config = dict(
    tie_embeddings=True,
    init_std_qkv=0.0308,
    init_std_o=0.00689,
    init_std_down=0.00689,
    init_mimetic=0.7,
    lr_head=0.00595,
    schedule='wsd',
    decay_fraction=0.628,
    decay_shape='linear',
)
MLP neurons of a small language model. Each row is named by its layer, matrix (up: input weights) and neuron, and shows model dimensions 96-159. Each number is 128 + 24 x the weight over its row's rms, rounded and kept within 0 to 255.
After each neuron's rows, "fires after" lists the tokens most often just before its 100 highest values on Wikipedia text that the model never trained on. A number after a token or word is its count.

L4.up1091 [140 114 149 150 153 108 179 124  78 120 105 116 191 126  94 104 112 112 132 152 132 127 107  93 113 150 148  97 102  91  89 138  81  95 137 126 164 107 120 134  78 120 101  97 109 130 140 115 105 134 101 115  86 126 138 130 121 120 127 108 131  86 141 141]
fires after: "|" 45, ")" 11, "." 6, "E" 4

L2.up996 [130 124 148 105 114 117  73 107 130 106 147 131 107 123 131 138 126 149 146 123 129 152 124 135 120 119 114 111 146 124 143 138 124 120 124 143 117 116 123 181 126 141 149 135 128 123 149 149 214 140 104 134 123  91 106 134 114 137 116 162 104 192 137 128]
fires after: ". " 31, "li" 7, "and " 6, ")" 6

L2.up19 [150 104 163 132 142 117 142 156  84 158 178 113 119 131 107 113 102 134 142 188 124 165 112 120 135 117 131 159 125 146 117 134 120 167 120  77 132 119 130 160 150 102 139 109 105 128 155 147 115 111 156  96 102 116 158 138 116 107 118 130 139  99 131 147]
fires after: "n" 31, "N" 11, "some" 9, "us" 8, "any" 6

L2.up1157 [137  81 100 133 163 133 104 131 146 110 112  92 114 103 119 116 108 105 155 123 134 114 158 163 120 113 100 110 118 157 141 122 173 100 123 165 115 131 118 132 106  78 190 128 121 156 145 126 125 139 119 144 100 154 137 151 107 113 119 107 100 146 153  96]
fires after: "P" 16, "C" 14, "p" 12, "L" 11, "G" 10, "O" 10

L4.up241 [133 146 145 105 155 107 140 108 118 129 164 135 134 139 104 133 120 133 142 135 116 110  86 119 105  65 152 137 110 100  93 136 148 106  93  98 112 111 127 129 101 129 122 119 202 156  62 131 166 122 138 154 177  99 175  99 151 101 131 141 150  74 121 120]
fires after: "|" 46, ")" 7, "on " 4

L4.up18 [157 145 104 146 151 118 143 106 155 134 117 114 110 156 126 129 119 142 146 147 127  88 155 165 144  98 113 113 127 140 116  98 104 103 126 149 102 149 165 151 141 131 131 122 131  95 128 176 154 129 119 146 130 141  92 116 161 129 161 123 153 127 122 136]
fires after: "|" 29, "| " 11, "L" 8, "G" 6, "Char" 5, "P" 4

L4.up842 [105 124 114 122 130 111 155 147 122  98 134 111 145  94 120 114  92 153 125 151 106 126 120  80 149 120 142 124 118 157 119 135 130 109 136 138 148 120 139 125 190 133 119 125  93 114 162 115 131 112 112 110 108  55 147 129 121 149 147 110 106  77 129 169]
fires after: "\n" 26, ") " 11, "es" 6, "\n\n" 5, "- " 5, "is " 4

L2.up611 [134 128 121 116 128 116 150 152 143 110 101 118 117  88  83 122 151  81 122 119 124 151 124 101 137 168 138 111 136 117 149 118 141 100 135 145 138  96 147  49 101 147 136 135  91 107 118 100 150  96 129  78 100 162 171 111  51 112 170 118 141 182 117 105]
fires after: "p" 26, "s" 8, "go" 8, "-" 6, "back" 5, "med" 4

L2.up21 [128 114 149 152 116 118 149  99  79 165  90  81 122 110 102 130 127  95 129 114 138 141 164 113 138 101 157 137 108 120 134 152 138  96 174 144 138 108 150 147 111 154 113 108 140  86 128 121 107 127 151 143 134  88 147 128 172 132 152  92 109 133 104 125]
fires after: "ch" 16, "D" 11, "T" 9, "t" 7, "ic" 7, "inc" 5

L2.up1279 [ 97  98 149 121  91 105 106 136  99 138 165 113 125  76 139 136 120 138 169 121 146 136  96 130 111 102 137 119 113 141 123 116  99 133 125 163 136  95 127 130 138 145  91 103 119 125 156 141 108  83 130 176 141 128 110  56 118 158 137 151 120 142 125 106]
fires after: "| " 88, "d" 6, "D" 5

L4.up970 [138 138 131 179 103  93 119 113 123 108 137 129 126 127 118 141 127 141 126 126 109 131 101 167  90  91 158 130 150 144 132 117 120 125 109 109 133 140 179 136 141 150 121 116 137 148 129 141 128 153 118 138 156 150 145 145 134 129 136 102 124  93 105 157]
fires after: "|" 61, ")" 7, "E" 4

L4.up104 [130 130 115 139 140 146 164 100 119 106 119 108 122 115 184 159 158 141 143 119 158 127 113 104 106 138  96  93 118 139 112 131 140 106 114  82 103 101 105 115 123 105 121  93 129 130 146 159 137 101 174 111 117 100 135 126 176 114 129 156 135  77 127 141]
fires after: "with " 18, "is " 9, "+ " 8, "- " 7, "– " 7, "dis" 6

L2.up348 [143 167  80 157 103 123 159 107 163 112 137 101 104 120 137 119 104 138 141  54 105 184 158  99 101 112 109 150 123 129 169 123 151 122 171 140  96 150 120 109 126 138 106 115 156 120 154 145  78 111 149 158 158 124 133  94 126  47 130 134 125 162 154  98]
fires after: "1" 19, "d" 18, "ou" 7, "ne" 4, "0" 4

L2.up838 [ 97 120 155 123  84 146 204 127 138 111  74 123 135 124 114 147 133 110 103 128 121 163 149 124 133 137 105  96 119  80 120 130 152 159 143 186 140 111 116  87  82  82  99 137 139  97 116 144  87 118 164 137 132 179 114 127 127 119 142 109 132 128 163 105]
fires after: "v" 17, "V" 14, "J" 8, "di" 6, "att" 5, "c" 5

L2.up288 [140 141 156 132 166 179 119 131 156 138 103 122 159 130 172  84 130 123 135 164 115 142 150 126 165 103  84 103  96 153 131 107 114  73  90 128 138  91 111 121 115 144 103 144 141 116 179 122  97 117 107 115 137 104 120 108 110 125 113 154 129 106 118 141]
fires after: "h" 23, "Th" 13, "eb" 9, "t" 9, "c" 6

L4.up708 [144 106 151 157 170 135 131 108 110 124 138 180 122 101 130 130 103 168 146 118 167 126 147 124 103 106 109 121 105  82 148 155 160 114  88 116 138  97 160 135 124 134 156 130 114 149 132 102 115 129  86 119  73 100 118 149 149 116 109  98 138 141 129 135]
fires after: "|" 37, ")" 14, "." 8

L4.up896 [108 143 157 118  88  98 113  85 126 131 129 113 146 146 150 127 113 127 122 135 144 143 140  97 119 144 157 119 116 147 142 198  91  98 156 137 144 118 116 148 125 134 120 117 179 158 107 162 165 143 143 142 102 140 168 128 169  68 145 167 123 141 106  92]
fires after: "|" 85

L4.up590 [152 145 153 141 101 168 119  99 128 159 134 148 162 140 141 129  93 156 112 133  96 101 147 193 140 130 129  99 129 135  92 118 164  57 142 159 179 147 110 123  97 133 179 150 134 121 122  69 149 166 132 158  73 153 132 106 131 114 127  76 171 131 130 137]
fires after: "|" 45, "." 12, ")" 8, "E" 4

L4.up1244 [121  83  56 115 176 109 142 118 130 146 110 119 116 130 162 132 133 119 122 112 134 104 125 172 109 125  98 136 115 127 147 115 145 151 121 126 122 106 138 133 122 126 133  78 170 136 135 121 140 133  91  97 145 130 169 139 151 128 119 126 106 110 141 156]
fires after: "F" 21, "P" 15, "S" 12, "f" 8, "L" 5

L4.up613 [128 140  77 112 114  95 146 129 142 125 144 129 104 100 129  80 141  94 144 171 112  95  99 155 161 165  90 156 150  95 133 147 188 128 147 135 110 128 135 159 111 125 122 138 144 146 146  49 132 152 127 115 109 131 167 173 131 146 146 102 130 110 140 121]
fires after: "- " 41, "z" 5, "Ch" 4, "Arch" 4, "M" 4

L2.up478 [101 125 120 150 147  97 120 136 106 137 107 127 112 105 145 124 117  99 136 113 111 123 155 168 124 136 149 155  95 129 107 144  99 165 106 174 117 118 136 139 148 129 137 146 146 142 127 142 145 131 119 178 144 101 126 116 141 154  78 129 130 118 136 120]
fires after: "S" 16, "at" 13, "ic" 8, "C" 6, "s" 5, "ap" 5

L2.up960 [112 154 159 146  99 170 136 114 123 117  88 164 147 124 111 117 173 100 122 116 139 132  82 114 179 125 144 106 106 143 137 140 151 141 138 122 122 106 121 145 154 169  96 116 116 157 120 167 147 196 107 147 121 167  96 138 118 120 126 125  96 109 179 140]
fires after: "M" 27, "om" 13, "Tim" 10, "S" 10, "Mad" 6, "tem" 6

L4.up466 [170 159 165 100 143 157 158 133 109 158 134  81 125 142 110 140 107 164  90 148 127  96 141 101 115 121 138 168 147 115 157 119 151 105 134 137  99 140 130 150 118 132 150 111 116 135 134 113  89 100 137 122 122 111 115 136 142 107 169 126 134 112 122 139]
fires after: "|" 39, ")" 8, "moved " 4

L4.up410 [ 86 151 119 137 131 193 126  89 120 128 166 180 114 138 113 149 136 106 146 114  94 119 140 122 172 102 123 141 147 122  98 121 151  96 131 128 139 159 156 141 181 117 100  99  96 107  72 147 144 111  97 146 144 131 107 156 119 122  80 126 115 153 130 131]
fires after: "|" 54, ")" 8, "." 6

L2.up636 [143 137 152 168 144 133 175 101 168 153 151 129 119 166  97 145 133 110 113 178 119 109 118 149 139 138 148 164 130 127 120 164 137 148  92 139 147 196 149 101 133 170 138 144 133 126 114 110 116 109 150 120 123  73 137 126 132  83  83 140  85 161 100 140]
fires after: "F" 19, "up" 8, "D" 6, "Oper" 6, "tem" 6, "gl" 6

L4.up307 [138 147 136 130 170 132 140  90 123 119 110 148 122 112 118 127  74 139  91 106 128 117 149 162 106 138 143 118 106 119 138 135 118 117 115 158 162 116 113 102 146 121 117 117 134 144  85 123 166 115 146 139 111 145 154 101 119 111 144 138 175 145 167 156]
fires after: "p" 13, "-" 12, "|" 8, "up" 7, "m" 6, "tem" 6

L4.up561 [102 167 148 154  92 139 158 123 159 135 126 116 140 107 159 129 164 201 166 160 104 138 131 135 113 149  96 139 126 109  81 126 128 123 114 137 140 113 137 153 118 114 123  84 175 146 144 119 116  78 149 127 116 133  93  73 111 139 150  83 133  66 131 147]
fires after: "|" 46, ")" 6, "." 5, "E" 4

L2.up666 [100 123 131 148 102 174 105 109 125 158 106 113  99 119 127 114 105 148  80  65 177 105 114 130 138 135 142 169 129 117  80 143 113 146 125 140 107  94 129  86 149 166 117 115 116 173 162  98 113 130 104 129 146 119 135  96 101 131 101 135 124 147 153 114]
fires after: "D" 16, "W" 14, "0" 9, "n" 6, "ed" 5, "Med" 4

L2.up1092 [103 136 142 173  92 129 108 159 132 134  96 111 136 107 138 154  97 124 103  75 105 182  90 175 146 111 170 126 126 107 140 163 134 134 135 141 139  82  95 116 141 139 125  77 157 116 126 127 110 164 144 139 146 123 130 121 119  50 146 138 127 145 125 108]
fires after: "1" 13, "0" 11, "3" 8, "6" 7, "4" 7, "2" 6